config.yaml
n_layer: 10
d_model: 640
n_head: 5
n_kv_head: 5
head_dim: 128
d_mlp: 2560
vocab_size: 8192
activation: "gelu"
norm: "layernorm"
norm_place: "pre"
norm_eps: 1e-05
positions: "rope"
rope_base: 10000.0
rope_fraction: 0.25
qk_norm: false
attn_scale: 0.0884
bias: "all"
tie_embeddings: false
parallel_block: true
init: "uniform"
init_std_qkv: 0.047
init_std_o: 0.0105
init_std_up: 0.047
init_std_down: 0.00525
optimizer: "muon_variant"
lr: 0.000747
beta1: 0.95
weight_decay: 0.23
lr_head: 0.00229
grad_clip: 1.0
warmup_steps: 200
schedule: "wsd"
decay_fraction: 1.0
decay_shape: "linear"
final_lr_fraction: 0.05
batch_tokens: [32768, 65536, 131072]
seq_len: 1024
doc_mask: true
train_tokens: 568100000
steps: 8678
dataset: "wikipedia_en"
MLP neurons of a small language model. Each row is named by its layer, matrix (up: input weights) and neuron, and shows model dimensions 96-159. Each number is 50 + 12 x the weight over its row's rms, rounded and kept within 0 to 99.
Before each neuron's rows, "fires on" lists the tokens most often at its 100 highest values on Wikipedia text that the model never trained on. A number after a token or word is its count.

fires on: "." 30, " 13" 7, " 14" 5, " 29" 4, " 39" 4
L7.up2165:59 36 49 39 31 74 62 43 52 58 63 52 48 40 78 46 54 45 51 50 40 52 44 42 41 18 50 35 53 62 58 68 50 55 36 62 42 38 30 77 46 70 44 51 46 62 48 59 49 47 48 67 42 29 57 66 64 54 43 50 69 42 55 57

fires on: " for" 22, " st" 18, " For" 9, " in" 6, "n" 4
L7.up938:58 62 58 36 63 67 45 49 46 46 29 55 45 40 38 55 64 32 59 70 55 54 42 40 47 50 45 34 29 38 52 54 28 42 49 75 53 56 35 44 38 47 38 41 57 54 46 57 47 34 67 61 57 32 52 40 52 47 29 67 50 72 31 57

fires on: " |" 25, "O" 11, " o" 6, " until" 6, " to" 6
L7.up100:65 36 62 60 27 50 41 78 44 38 45 48 50 37 23 62 50 42 53 51 55 45 64 45 44 45 61 38 47 42 42 45 45 44 49 48 45 71 40 45 44 60 61 38 39 32 52 50 61 57 41 22 49 59 35 77 47 44 49 15 53 62 70 76

fires on: " V" 29, " S" 14, " K" 11, " k" 6, " v" 5, "00" 5
L7.up252:49 46 55 72 73 45 51 41 56 29 49 22 57 55 54 42 56 42 52 49 60 59 51 49 34 68 49 35 51 49 51 41 53 51 66 34 54 48 74 69 39 59 58 47 43 64 59 55 71 54 42 50 71 46 34 47 55 40 63 34 58 72 44 55

fires on: " K" 27, " had" 8, "K" 8, "us" 5, " has" 5
L7.up499:61 60 36 50 49 37 31 87 53 49 53 68 46 60 61 38 57 46 32 64 66 33 50 44 52 45 39 46 52 48 61 47 48 54 37 69 67 46 56 56 35 57 48 36 15 66 57 47 50 48 48 52 64 56 33 26 49 31 44 68 23 56 61 58

fires on: " Al" 30, "Al" 10, " Am" 6, " on" 5, " al" 4
L7.up2157:54 54 56 54 41 75 40 49 36 59 37 43 43 23 29 73 76 47 36 60 55 50 60 39 33 41 66 41 36 45 54 52 25 52 65 63 41 85 54 52 40 41 45 56 61 72 56 40 55 49 51 30 59 44 51 51 35 49 55 48 41 65 58 74

fires on: "u" 26, " 1" 22, "i" 7, "l" 4, "ph" 4, " ro" 4
L7.up1514:37 44 43 83 44 40 44 32 39 75 29 33 73 56 39 41 56 42 52 39 49 48 54 49 74 19 54 55 39 61 50 24 46 56 42 41 49 44 60 51 27 48 25 61 74 64 38 44 73 61 46 68 47 35 61 50 54 53 61 53 56 36 35 56

fires on: " the" 33, " st" 25, " became" 10, " not" 5, " become" 5
L7.up416:62 42 34 53 50 56 14 61 36 35 78 58 52 57 41 54 60 56 81 35 46 51 35 59 31 65 56 58 42 38 56 57 33 48 66 67 52 55 64 58 44 52 67 64 52 53 61 34 49 51 46 47 65 46 50 38 43 55 54 37 44 47 49 55